Weights of a small transformer language model: MLP 640 SwiGLU.
MLP neurons of a small language model. Each row is named by its layer, matrix (gate and up: input weights; down: output weights) and neuron, and shows model dimensions 0-127. Each number is 128 + 32 x the weight over its row's rms, rounded and kept within 0 to 255. Numbers have three digits each. A neuron's up and down rows have the sign that makes its largest values positive.
After each neuron's rows, "fires on" lists the tokens most often at its 100 highest values on Wikipedia text that the model never trained on; "fires before" lists the tokens most often just after its 100 highest values on Wikipedia text that the model never trained on. A number after a token or word is its count.

L10.gate284:131151090132121099107123175116166100067081128096125114188160158121149105183119124053120138113099095139115084126143121123115095130109162112112147098127156157086135081095140130114156109192102093135075154102137136162173099120146028149148051072167123151161110144116128103078107136146119067132145133108148145099126100070143086103098136131124124200113177060145128119148111083156129170111147
L10.up284:138144133165148128163100152078110097158128103109147099115153165121109134119112130079115112033115097116207148095073127141100098126094082115113080050144163096110082116113138139152095175100156189165179110142162128089093105122129130099008140086130121119140092143079092040134104193117112155110141129163138143145125140151190147168116148129137098134118150141151097097120137167118151117182068
L10.down284:153073130165121119166181070098080113144137093131115210144085072155116150101131121116098153154175172183122125162125101150152135139149092130088169156171092139114120153157105142109158099116191162092129119165164111112117107089174187126143152179152107188148119117142141121138097184116108153129125112163125160113148079128117080109142132124112137137093077149080127101148121110113064103184126
fires on: "s" 42, "ities" 7, " time" 6, " areas" 4
fires before: "." 19, "," 18, " in" 9, " of" 7, " and" 6, ":" 5

L3.gate606:126125070167109066172114146135113077101121145153169103149181189145114112129104093107100107137068165103117143116111145122128136134114103076133154120089116138056106119151073119127148075102106150110170124135116179148177127147120103097090156092136138160175151120097151177094119137136129162168166199064143135188114182135141133080107109134130070134187129182104168103142082190076154091141137
L3.up606:130134091119066155121165130126110160119107139094120093102130101126210152111107114091163113118106166103111146138158106114158127092123149104166087171169128157128164119087146111124124147174162135088126157143227097143112116181102125173160120151071095056162128146063123122102144085119194135100096088120140098123092113125078172160110130110170114112110104099111084120221145058142087168119097
L3.down606:073184100098141126182134128106119143096108142176147105116193165202115161117174078084107164121144149120133127099166137130044141145123044129121136127103105139119087125142069094107123092136132110163113130155085152101148183184121103148083189111078108146105138132174121127076093147104130138090139144073110160150117159149144108125061108126159120138135055169107120142165142149103127123113164
fires on: "|" 95, " |" 5
fires before: "-" 79, "\n" 16

L7.gate511:155155117085134157177111159091136168151183149116090156162132130130145137181081171138186137090132137115125094120170148138130095162087087066107152117125132148040102127142164134131107161130121131128125123097103076093110109129120110066073102178173170086162126189050107188129151165145086145153174132177100168084084095134145150129168149161141131155124120159069095103120114130117097124131121
L7.up511:182177164131136158073107062180116101113154134051158139145098156137185135095127027108127171131102137139129144081158110138127140086135155174201104124144156169098113114144128160151198186129139122089146096133122164141081099144071127141144144108098146169100134096144094118152200161186106163163135077098135105127148118130125182134126143146140154110146122162120153113192091107137180185130091
L7.down511:115025114106131111178131150095111181184166121188056117091128097153093123187105185125115068125124125102149102147150123127119168130091064056068147103099077083144091112155107099135081085156113089165116164132134113127132154105176129114094125168187116073153125137118141138141118111059134141109133172156147159123101110135144075139113127116145105163132133088099097121101167126105065063103133
fires on: "=" 68, "-" 10, "k" 5
fires before: "=" 71

L10.gate28:092131195103111116118115086185120183142180132153115112157140073128179172134060153095137096064105129057180101105156181113131173136116186123102153097170144095153119129120121132141164077194079128183185087107146151164115146109129149154070093069093193112102143154124175083152128169154153145173134130149138116152092138121085176096173134117184131146119134099168080180137143114193094119097130
L10.up28:165105061139103178135183152182144142092139134193098110182081122129152120168078179132119103103109096113161107175179079082108119118144036080156097123134125181126110077160149156124108156146124092068127078107133196136116085139071150132165197157097150149116126063154130101159131172107135136101111159132166145067097099174127110140122077164169093148111132101149096153073153114124099134103104
L10.down28:128148125055120104102117177097105150168119154136127091120099179145109105087096104124150164106102088159141138089236109124064110115145121144127121147200132107133118129180203132175190190072107112134071143136198179101151081162118112120126181179092135099143102100160136162165145114074132120097138140104127221148100113143133132116132168066076074093131154126103101153142105087126171085119104
fires on: "-" 77, ":" 11, "=" 9
fires before: "-" 77, "Career" 4

L7.gate204:119065107125179120164101173149165151106111084112099121167179121134174101139154137099109117112125184073114108128101154124187142141107132151085103128090098098160130137157111081151168121151097097094172075105104150108159129150147067073132134122162116085175103173136148124179140144132120163125171152136175090150108082064101132112165194156233146113088101126087142170094084167210091115163190
L7.up204:154139128126182103127078100121082110089137131101147150161057153105127102142192152153158108101144097152110147115132075169168146138090157197158129163115087144139048050097055104120188132209092104137182130170074158095171128206129119084105111124156142079156120088095119121138137121128141136185159134161131151107135099126199197103081177135144128102141117148159114133077093133127162103158099
L7.down204:143059154188131107200115122130116101129186131128069073167143189044147185092116103083145117112106116108137126184150119127123109162121098167067114140125099121108147133172133105105136101162068120156125126149109124068148126063136181111141132070142104131158121117117143097158137091190118153080102105171122148151087135159128113173140056173137119113030109084207146053113070127134114142119140
fires on: " years" 13, "s" 12, "-" 11, " century" 10, "," 7, " War" 6
fires before: "," 27, "." 19, " ago" 5

L8.gate156:218154089100139132115152146174092113138060103134131084125095127124139121186115124123117115135111142125153117192126090077150134081123077134105134085090133063117165137137129126111074171110154182141127077073114193147125109147123090181152131114136116090115135140145148143147105148095106118088110177131030108084066167115113146152122113101114157134110116133208114117133178103110134158125094
L8.up156:013126118144097129130156090136153134110082169100062121065078096177164136108102170163164128132138058090092135093148125135161172122154075170158118178151108136158136114149127137167160141132112146137093095103126089063084129189144145086150137222071133142160122127149069199136104135135165147119080088158109155170135061079114148107133123113170104121111164094145121112151174122111111134125159
L8.down156:161183140080195162151116157157120177121118071158148122115207116128106142137125127118118082109144116164081101191158084025126154099169104115067136057125148132155146155116150082090099123143127122163104166121137127112182142066130109134098125071198130115145109109116130134141128110135183063085129163131101094142145149152121135203155087178115143132111077147147117065135177147086116162091142
fires on: "=" 97
fires before: "=" 97

L10.gate311:111092122092154108149154149111174067138131172155140122144146126158081137188075130104143150117116165110068138145130147135206090104159132149145144154102093167085115115175100144130089168156170064144170091171092171066135158112141092107129078122114155175115106089089059105080149165082083135093138103131078154128148189074169138154083177174104065169136108137180146126129119137153097118088088
L10.up311:154107158134130133139090104155154184164051083143136129145139131118118159166125142089164149098097149101118104162106126115185134086145168164119167141078134198179135150155130114172136170132121133117085103142139103151112083107081148108096118218118173156125122107089112129109159130121134151140109077067166137085157132135201151132119158119111051135153170129101116156164053127133184119134160
L10.down311:165098098133076152094083130131157135101098146117108166150146097125168111064108109114147115078174119081097143112108139156122129125164147152162108097102146114114160087087141077167094113135085139086098095192158119178138117131068156116119179116072164108173164120040141187159183107135134178105128150161113141116185103158099151135146163109109093172148108141120106128154117137152115141085129
fires on: " |" 71, "|" 18, ":" 6
fires before: "\n" 86

L8.gate67:111111168124144108120091080135148125074108106161063053065115079150120078137164141115101064097085105158141096128125117147152114139167145120118150162168133041121091144076111181115171148160147160093121101105093152166132115128163091060101096160110141110128121174136116118116107119118089140127178061144157102158155102068084067069160127117116097186139122152147130085127129096175120147110143
L8.up67:129128166089139114071158127181155134138107143152123061157080110082143112123124108115099133124097109087126161151162106164140167159105046143125082128158106153097073114123160145091169133134114132097168171051097149167152125165099103118115090201097118094181118183137206036156151169181132130158146131134114125144095112173128141195109087126111133120129128118134103143124092136129158144100162
L8.down67:112080106158155156051139134155112134174114104159171118043196147175148093120082175124134139134153175154112104105103170109083159123167153163121114112121126172156120160146150153090148100111158114197091065105144092169148113110161147108129156118185109115113107038189086094137112056125163111120085133120170101147120096109142106155154083153143167108147181144125080191141129103196164118115146
fires on: "=" 98
fires before: "=" 100

L2.gate217:163137156134122131162116157152109133104067115074191203113090166137125105090136132128079114123116123098112201108163112129199160099114104180170076114145155097099127209098137081104089086188131156084157183139151162125126108169142084114154120173159166160161160139059148125167090168098137114128088130116107195130084126113148128174139139135129163132132131157121093198182134173159193103120161
L2.up217:130196120156134103084163086124123145067119125109107124102114064130161094083180107145106172170068106134121147083128160110218097202142150101133125188114099130075163118116137135122122144127112114099124134153146096116165130135075168138164112134116122062153096174190115079107101154119149128143148150192103128164125125164128111123131085107141131134192144153078143079156114063191177196126087
L2.down217:177149139161147144103114206138089189138090103095143153092130101073097108125146181122123083151069107162128147160109160119169112158143113141154079178160106159116127181108121116157067136129109148102191153160131120150200114090108079116175132122123119119149128137141132097151104108117194147211131111176143117111106158156144058098172122135095162149160119151104098056207158126219167125119146
fires on: "=" 100
fires before: "=" 83, "\n" 13

L3.gate619:097159124149153072112132107125127055134118115161082120134103099123168166185139127101113153141184101137123146111152086125142166123143088097171121186151093192173168137118144071052108122184132159148091082124131095088121165111093116116094075077130113140139107144130142082122121092149134081139065162155180139210102169074120123102067095125063145138192159156146076068110129084153138165104157
L3.up619:073175159132133142133180144114091097064159129117124145116163135112096137118086090084207096098133134125099133162135111132149178107141104169121091078100104070117150134095161069165144120108099145172131113138086168060119209122099143163200126118143109167094195164084139141097083132142148171136104116188128099171144150113148105157095097148168149124113112153179153185145114103108130137076121
L3.down619:148114141118159138155081084117108121207086079144153133141155158132102121146119163140116154110145141199155122124111121138142102119099128141098108191189160231152065149124113188110088133161126080123136127118100062154165093151208124173127142115123117097146107096134164111178134170139103094185086124137161124136149144168101107131146111156166160116117122168106089120163086155145116086159126
fires on: "=" 36, "si" 23, "s" 11, "e" 4
fires before: "=" 22, "\n" 11, "on" 6, "bl" 6, "\n\n" 6

L8.gate412:109128085152145171145116150108155173161098068179168180102118109157133089174125110108090143137145099096129120087131137101114188123143138118158105127132127173135189127126091114168138142090161134141129132090126143152094111139145080137171110155131089142109099171096114164100137148152099140194137187108143038126122079179176173093178073119146103117142058098125090124085129141113155096132082
L8.up412:134109130152129100134101109132157181117193093098154149168095162083142166128126176172107188104137151079129173108090057113136138090116196148197136080138154116124121124084119073166121154101152142153100088095081126112131097155086164061097153071145118123135102111097123083161134065096113150116093070146087158136145098114139125169170096115127121080127071157156105135141159117103079143127168
L8.down412:090136083129150127112107147184163109104139100110135156123132081074119112165129058108106132121090084139122110094135144143085104154122158103173080124127154090122074180092122133123093183134131113133147163154141070078133072121093159114175084180150086118147130154136134132131143092160149130122201168103128102118115119137106074094118084127124136087166060159130160165149100105123144085026064
fires on: " |" 57, "s" 8, " first" 7
fires before: " 0" 35, "  " 8, " 2" 4, " 1" 4, " |" 4

L10.gate636:093119067130211114148111144162124209139143119135144124163122080121084150156142147092140085103120133113162070118178133127152141048088115107132109131112109109124180117134138167067134146075166129131104080168137096157096107097135089109091095128082163180132127163120134150086123143097131193079103173148111149095157176128123198076125079145096100101134150086133175148140153059087133137094151
L10.up636:153112112144170134108084116179106186156106159146133075109153194135109122169083146121134127096064107112145171147130075096128141109182121128179168150145166130106120081155143155072096099152142113184132118118144139067051088052135140134147148136153128172109140137098145125096130119097128174086210201128114144161120146096114122102141110138087144147151111144140146074110105125197123055111116
L10.down636:101148083129165094084134106144142101149156155123126092154138167124108149094112174085140155158064132123154132137127097151107161133108081062119099110129176122096143155123165148185155132126147108175110140072107145096138130112172130114173132078137176106081139179104148130087121076145173087098147123078143138141102155149096140119087161101111163144215163147147172138042156033129128124120057
fires on: "\n" 44, " guitar" 10, " -" 8, "," 6, " –" 5, " (" 4
fires before: "-" 40, " (" 14, " guitar" 7, "\n" 5

L9.gate611:122189107081119167101172175138146111070193172120159120162144150104157127134151113153155156083120188175104132145123149131140127093179111147146125129082077171143102071095113116122104170083076192137130162123175077150235140099159059097144111115169101142166102135157130183150118179139089137054113089125086073151138125083144112152156105132106132142111091083094117217152181131139134140125089
L9.up611:158180148096111125171153158122085133066165123112095147161108144068110051144149130085113151102119121135149067082108137102204120159179103179125152129141141147082142080098114082115120140119138140112121157163173166142093107172125096140104181136106113124127077139133178082155159167177146077110099124137115104144156128143084148144115121152118121171083146145054086177165199126122135225100164
L9.down611:153141134111107161125041137118113132123146123137130145099167137144124118150118092110153097098072098146085094115153092080128170083061133158103135108138172137092043161121180085151119089132152124073104133158155160086084080139165087137147067091088102101218095159150118183149124081123153115142156107115163158084138086097139040140109115104153136119156080107110133123175133109093157163115094
fires on: "=" 68, " there" 16, " and" 5
fires before: "=" 68, " were" 5, " was" 4

L8.gate191:175106109128134114125098054153165147118135103207133088109170120203084154150067180178150151101185151174133099093091114145071157118120155144137117170141140088143106149051101143175136155130163137124131064110133087138211130085146162098136114115153149123122161102142114156098085139137154160109128199128142148134169177145127127156110064189122165116104161138072111173136087122153139115088108
L8.up191:099185121054171084140156103155113157160100111163161147134091111180123136156104135108105094154120180119126159113119147196176126124117141149137139137130162129166144056056133147099082118127121112132086091057121070179153127146137028101197142152063147143110186135087101110115127117141185155149103112096164163155146119123114130148138081150109128143131062175100133143190110093096112084122117
L8.down191:144118127190141144111158106103086119126123155127136185067074157141136122125111123115088133152186161161151076130116189137213113119170079119106133135170108152174074106143119131127111101138106117150103124125143110149165078163165092118149125088063129141126206101117089148146152148094139148168144203119094151117101108184121110140203128140144105165121141177097172151102085078117098200132200
fires on: "ti" 60, "si" 10, " |" 5
fires before: "on" 45, "ve" 12, "ons" 6, "ona" 4, "vel" 4

L8.gate211:163134108124091070099105142139099173078127137162146143187125145071168095131097173123155125125148144129119071107119091228118198151104171145119087108100151174141119148064103084113125103154167107082134098135115164114102137148173148135122148165159103075141165089102117146131123144156153134137134146132087104159101186114125084147179117100135085117128128215114122063110085112148057119077122
L8.up211:145107145072154165111077141175130153103126095111169133067142125141105123112104100097142092131120109152136103106111073150203140104176138123128115155101193131118157118131152139100136170084119114151114125142060123121191080015093083122219115071152125122066124044098150075155160086117131129161105129134161121149173154104151064155138103101088075120072097207126140157142136120125138135088120
L8.down211:137164115133087122106139111147026134098129169127208138150146120150127142127128108122135103160135122132056092114164117152126133156161132139088109217087133153157137073071095134130144177116173197122142127105159123150162150131152106192151115137172091095112189147127112175165178085090165163140122086089129057130116119073133087096142101088118149148074121201096064163113125122097141114128149
fires on: "ti" 29, "si" 19, "ria" 7, "iz" 7
fires before: "on" 29, "ve" 12, "ons" 9, "ti" 7, "vel" 4, "ia" 4

L2.gate530:118139154117100099155135089166141156069111068072152092128132108054157084066138115139166083093146159123091090161133131134154152089113208125050053130191137107145107107124106161154096110121132150128161100054098103132151149140142154113074106148116177175128134165133138179150153141027131125147088148136110086104121158165154074169130152100116148125167127148131089144102125104090137144123107
L2.up530:157137136146134148181075119116155195108097125106168145118130069097139037136106173139074170046136127173117068108119148087110157082124130147112111111150133122130073150180154115105154115078086156168191093122142179209113119132119108081115101112112151174138118106094179159170138145054098120121122139131126118143117127141197133140096150105132185127147184152116162118124172104083160127100105
L2.down530:131149176105142101197146121121192200090114179123134130101049079152103110144148165133126147074123113101122092116143130118110047133076161139076111084161110150122137100177108114176141114150116131108124139127126171106109137180058171138127089159114101152161179192116185140134118114149118160091136137146125134057132149107100121149136121123111111137108187145130145050076165090141115166098129
fires on: "-" 99
fires before: "-" 38, "Star" 13, "|" 5, "gal" 4

L7.gate574:101138136105089173121026127115175131150141115145114144170109079170140112159142162146148145131090122056137130129111106132174171165154117123119116112105140127129151163088092118120139114148182174177178192126191127151132122187134128116117172133181105165105085190104166141108122103133158095071106152178128125105122129159159139097103140138151123104140182181118129141102147155105113062151136
L7.up574:166137169122123091106139087143150144169179102157141160134153153074139080135093177191051128101130107119135135127072123123166079136098163136187129117124119147178131113110114108127114155080158131133112149117081070116146113160064083120164117191101101127078164151190118118156128090129169167060168172107072159134086107142099106160098127194077124106152123157180109123144133096058124158146154
L7.down574:115097169133130124196153099135069170131157100052097158167123160152139160131142154152147092126102093172115169184156154096151162165128187143106114115125159102135082135093100145134145096154100145123174061092182112134128122176116112146166159141072164159120144200089157104144142115145120099064162198106213139127124139118131129104134100122137186131109117151152194131146172087160130097135121
fires on: "\n\n" 70, "=" 9, "s" 4
fires before: "=" 32, "Career" 7, "%" 6, "International" 5

L7.gate120:201096144141127119110089074134142114093086150100126117121183141141162129133134185097108097072134132175145081100126100120171125154104124119130099178174132082111148162130115125082146121193153110094109142148113118167181174118137086158103119158069181096175167128082095134135071144114165165136149123120178181162131158109113050176084146108184144205134132176144090106094182118150167095146142
L7.up120:097178073091136096137161091163113103106167106173150180135112108100131100101077122092144135125137128102108136132134129161093203052136174170085196093120081104207097176142118130209124136109095141093108107071153130117131127131110124086162173116152132127118130163064138113078133087127115109183072142099143103120139123115187113077114179171123188127099149115133143144083125159098126090084132
L7.down120:165114107161105116094121119175124110092168088130164125156172140149121106094078183110096175117141112162129135056109091167153090128106126094127107089169105141180145076155178140091120095158191101116083146160099136043146095145131102097116084132139102088139193151136168150155163166143193156094170088086111165109141127140128125128100118115140079084111061094148139105138187070162143144132119
fires on: "=" 100
fires before: "\n\n" 52, "\n" 28, "=" 20

L8.gate300:150095106165187124121104077088129179117105155170094158174091129152083130118162170147141129117092168061125128123130132072128150128123085156090180135167134209143120154129144128141210141112112115167161129145157142106098052131133100143078161082174098115124105160141110182110139178118072119131166045084123122098108131085179131161105100129132147071109100091111159143127111082104138148137146
L8.up300:152141134147103092099153096100174097167133092114075097152084104128095122186138102142100072120124163110138168132196145066080151048140096130101149128081193177096091108101097153126131188085154136150171111128138112080127141114146120097091093144154166132177103157098115146166158151182115121178114096145160067122090140098116165142124095146180116052149145179121138121111142118157150120106081
L8.down300:153122072090171151106099167086106149133173113149120100099130110124113098143153116163156066147080130140151143101099129166121169187102080179095071108165123149122033207143156148112044137112176190146129140150130171135099135135148118128165049113109140139112130118111111169117127167117130138132095150088117133124168159131116164127131145058130115145066126194135102127107105179103188131153120
fires on: "\n" 47, " (" 15, " on" 10, "z" 6, "-" 5, " Website" 5
fires before: "-" 47, ":" 5, "be" 4, " the" 4, "Note" 4

L7.gate22:119058119215154159126083082184146121093136086116071025155089086129146136071160151142130156121084114113131092104173126133072105122097147212100110118098102124116090130132120126127164169126183167131096133152128105111140144148099129115107146165163157104171166068112114122207175147130071132136070179179126160121103142121067141168099119166158141153151162157105099121086115104126132124109123
L7.up22:113140088156112104101162093162151159143081068107100088134116069111117095109085140117127217078156157128151067103127095167105107123069118138175154132134155124177131140171116155206088131117136100179120120108082099082125113149104115182181072099183114136121142189131120116106180143109101104158097124155155153138061141100085098105106113159165165144142157105090182156041176113127121090107159
L7.down22:125168079120164132144121115172108127156148137128084140115124142126181152137121173122133185166097154118144115119117189112088155162143178151116099099157077103117126158097091141113125127117143153176128100091184142097081094133122160108155139049129094077125078106096114143073076186143146130117116148082077176128134159118149167109159128092141129101084199151102083116128068190097150087177145
fires on: "S" 41, "C" 20, "M" 4, "ug" 4
fires before: "." 78, "o" 4, "t" 4

L7.gate635:132145184152113099123206131160124119075080123104150136115138131060111171104084151173156109180175182070116098135175113120131161065122115118066120111198177125216161175099155138123113110127125105113108070095129156166138114116118083116150100101113114114127090113047118162147062172136101168119089120131101147166117141134151154104058122110145149192083128156122179116107106112068130154158080
L7.up635:148145099076165163139124152130196140118096155109111148159059089149151108084164082086137171156168157153174146083079141126142128088152155133148117114122106179077160112119103125092122157134105098082142184126096106108100121135119129129064162173132127154162139145073141113100094074160119163153142140149107121149122122151103168152105107136126097055107159112091110153180172096140125130117159
L7.down635:135149141133161162141098135129099150095106092062209183143157142114138130135143172125144126154135136144093127096107156135170104152111145124111102154127122137133155150059125139116156135108098138147069130105125158145140133130131127134123159114162178122099205040066120135085128087155087184120126118143056114129079077165158160117153152150096104158087214124074160162099111163116128112161147
fires on: "-" 76, "ona" 7
fires before: "|" 76

L8.gate483:128155071156067109151097161113114129121112136040121048079138116143175153112100146130153098070154153155141112125171124169109176134077107109094165139133137136121110153055151167130144130132127143113169169108142134195111165180114157111124126152128097079138075114158085141082142149180142189134131110107167129107043131085142098127153180108122165131122132176102185140127118055125133186120165
L8.up483:159139145144152136133104106153151094079081124138133128122122086109162164133096108050106125126069152114195115092134119131121190155162114095099072143151125086131106122138124040179094106144167130141070138117223122087104180168151106122130148118166168158112085170092128115101142102123059067148095076147089121132110111128081093076133087192183127100112110070140093147145104060124088141130088
L8.down483:153095165125174144049157159012111108105087117147141148169128106121123081176140082172079132186106104170121150172156134140140123130125139124134142143091107131154088101097110125118197148218128190166098103122121157099118142119161102145159178079100149115140166090070137131124156149083102103196188154122159149165101141144167105086117161126152122130178172130128080102110106144142160141138146
fires on: "=" 97
fires before: "=" 94

L8.gate486:096108053113136103125158161154164082114126097121117055142068090141184138170115164128165177122129189120147140148134115109135171150079128111123124149159120145149153158128148135136113124169143133140086147138203185105143131152133122122132125206112100096117104203189131131076119100145071129098116128201108154110192070122151111163118116104149153141171152146096113114144125112201172157151095
L8.up486:151064099133067090126169096113196123097147106113075121128121095175100127163155160150141181106115126153118118109123155124201128136094112099096129096082128096161160102075116108088121156140121183142119097065145135071052077173130140120136119175081175137151119177112095092102101108157157139107114095085130150125112107109112127118096121117094104183174171117074098136080085113163107098074175
L8.down486:103147135115090173147105156100095144158156108147155135086241117165189094106099110087096075134123118115158194177113101130131086129152161135205131119143140135160143153171119135151155156161084108087097101139087107146181175128171190119121158139156108133140116087157140109193194152114162105184111125089151121117062120187128084147139095129151150095161090149154154193128146076152147151181132
fires on: "=" 100
fires before: "=" 100

L3.gate206:110115195165145134165126176199126130130092163079152157107119126092150129113159163120158154119163147106094113103179077110132099096166163072124101085142167118157069083128123119103141110118114217189125054140058100120076106211145108130164171152078170200134131116144146126142132158127155167136134096150087107170129145155142116123141131134154144171129137123127141101114064142166158097083120
L3.up206:110120130128120083134088110147126146110158113178066103127089103118149148166047136087139137154113186138125067157126115124116144105105101154136172127105165081141163022160125142196083091103158102113129178109166111107163115088096113065161107126140134140123118137151163122097119096146167079091095078138116128140098103059146121187121125149088143148070118135092114154090054084082094092091177
L3.down206:095115153159106140202079122138108153134096113152085157119095080113132131128104099123104166096187106135168174176164169144135102070097102165161090154096102108137141086194171124114110074149156112116132172120142185116178124167085128174130116073105136146205107181106175135099074130152136106110150104152092127103098145162143127117156156149072106171111089127126101087120071119143092158135127
fires on: " |" 70, ";" 15
fires before: " 0" 27, " 1" 13, " ." 6, " 5" 5

L3.gate441:066076110150137234110131163167105112126131124144101163119122166116148078147153136156126145145114178088080062133110162122140090119178102162138110136197110077161138093122147123129112167132067101153149091132173144136133046114119163111083091125101139146105141167093139122096080104086149144115167141136107110098089150167198156121112129133166153129130088162150089144072154097094127198119126
L3.up441:126132078148111142152159067154132131057154147156131100147160114142117134134097163089161075170119132113104142106117133117090034150203142138114165083119050146149120072131097092172181113094129092132109178121163111151124147072089159112133123140096126110115151165084090132153176074108134094120098061217090140091097154167175125135154162140155121153122139076104150088103122084109131117059139
L3.down441:148133102100152128090145087139131116097101100145161117154131130151120160125049151114135097140121128128057121174076090173157096133119151101158134100134119199112136147100065117052182114188139083158110117116194124149096126087154108058125087103143162128102110143044102141075120146123104091116152124161067138167126120125165095148155113187103177162084125106114136052108116080169150072075133
fires on: "-" 85
fires before: "-" 85

L3.gate88:133065112128103116075140129180109096136114159105154132138110143067205104154117147149109141128131093105121137138143155128112200136123145075175118161122156173087079094124166118190102110151159105085089124092155114155126135199138114087143180168114059118130079155163133146140120099082168133121065151116175099151101131168150071125186090116164060136163153151104093130128102116123081107143091
L3.up88:145052121074120108123159103089095139118101135132157179100182112148163034132121112112138154093119106178118124111130101089152089086079143238137144140110122057118182161133102139128122122168107132118135152142070095156121139184114108135238159162180157159131155140087159083131123117150095106154138187131133174128125114126115133129192132162077199138113126187147111161169153175105141112126129
L3.down88:177174147127169163162098103149117158118129154165162196153109157123148128126132194119163139141156091166199132137126132177154076118140094130105085166163173155084152184128132144151142130153090099100155142143154058176162118098111171123179153125087127117126171136183148124193141131134099116116133142120175175167179145118092068164112139114142105164155113151090114050110141136065120157187172
fires on: "=" 100
fires before: "\n\n" 51, "\n" 35, "=" 14

L10.gate217:096178093088129161176078142160162162209133156119153134146101145191100134160074121154125118106083187201198156077103172063128143168134142121086109180109100145083087123144122074060144168127131132156142123140178117144092106085102105172122122146094146150075124163170124151112102112100121135187104203121142145114128166143072175161166079124145138111164140166101106151148152151087096124136151
L10.up217:132178082128105168111120111083133139085125139141100120078138083094125165102098158136141116173142158135062142109111111107126123072139149128071044144114124199122085126141120125121180112107118145131154153155135099140064118142092144068121128187179192221145119151063179173148151134120197155112135111124074128153086172125123171114142144155141086168161127117125142126135101143168157127097122
L10.down217:053095114139187207135114100163135161186137131161131125125147101112088156140096154163113114118114175145110052114118137089085182159093125134071151143100136106116153139165145153111129097173120121170147096152163102079124142123124175133145136016129113107126065112069149144118111109159146075025095141166130150189088105134138176163155142122130146121059154108141121174130059120111124107145152
fires on: " as" 63, " was" 8, " named" 5, "," 4
fires before: " the" 22, " a" 16, " an" 7, " their" 5

L7.gate272:177136140076193084066151106168157125052081083176117143143143146138094098087084174207104155074132096163116194142109134242144101145146091127116126141099129099149141119136113149101144135072116087119100148114097136130145122113143074069160128158106117106145139146181071176125145122151185131137083081072219157137140116144104099105138144166076074151100151151139174125149109142136096182148113
L7.up272:141109088174134151093144136188144092095152153181099145141124161121150114103098135134121153135151106168140171176147135112094102117117103156104137174144146181143173113127065057061157078092103139122130183105179147193134100143137073131096169133172134098107095223141098145125075113134149089106127157146165102068122120152146075162103133144133082122120126136089156122144116099090151130095118
L7.down272:135076209119149143116106129094143176106146114165149191123170129138114134136133097086182052086143148110184163151083109093152139135135105068181162120113132091102131163127104116122162135161119114126119168134068030124111163143051064078122130108163146142161108140176033152141119157109137153126161173179114134138166104134100154113094109109128075141176173138092135154112114116162141145109106
fires on: "=" 65, "t" 7, "iat" 6, " =" 4
fires before: "=" 67, "ric" 5

L9.gate185:157084106138203042102119162120061131119123150049119122091177175139148114110152090115115162125159164167117106082149133141118189161115120122107116105189190188095153108100113159120099129174103161125136159062108189120159107151129102142123173101135084119160149124084128165067119103151119111109136121137118041112131085079104134107146134135108097126147114127146148148128085105085134160136154
L9.up185:137085125117185111143116154058166153166139164113135094120057087166222159134142096137114110138128150143108155118101106107129142132119080095147131059093127111109144068187165114123129187114110105158169120103202153062152135092171160108125130087126072116165109130160164128160142135156101152147180131113107087141139122145113118142087105147105154141143158173135123152118129157147073232100156
L9.down185:122146095108069178160158095128114098126110148155142155117114145116093127113076192042201105111136140147107121135141141128173144086127119158113130082061107091171119105137095164185142125068142122158140097114168115205154113097134094120056142112112116185112143146075120117097147159114126136149137088132178194109138094083121121156136179090188113110124131168143134131172113124142151089098123
fires on: "=" 80, " example" 4
fires before: "=" 80, "," 5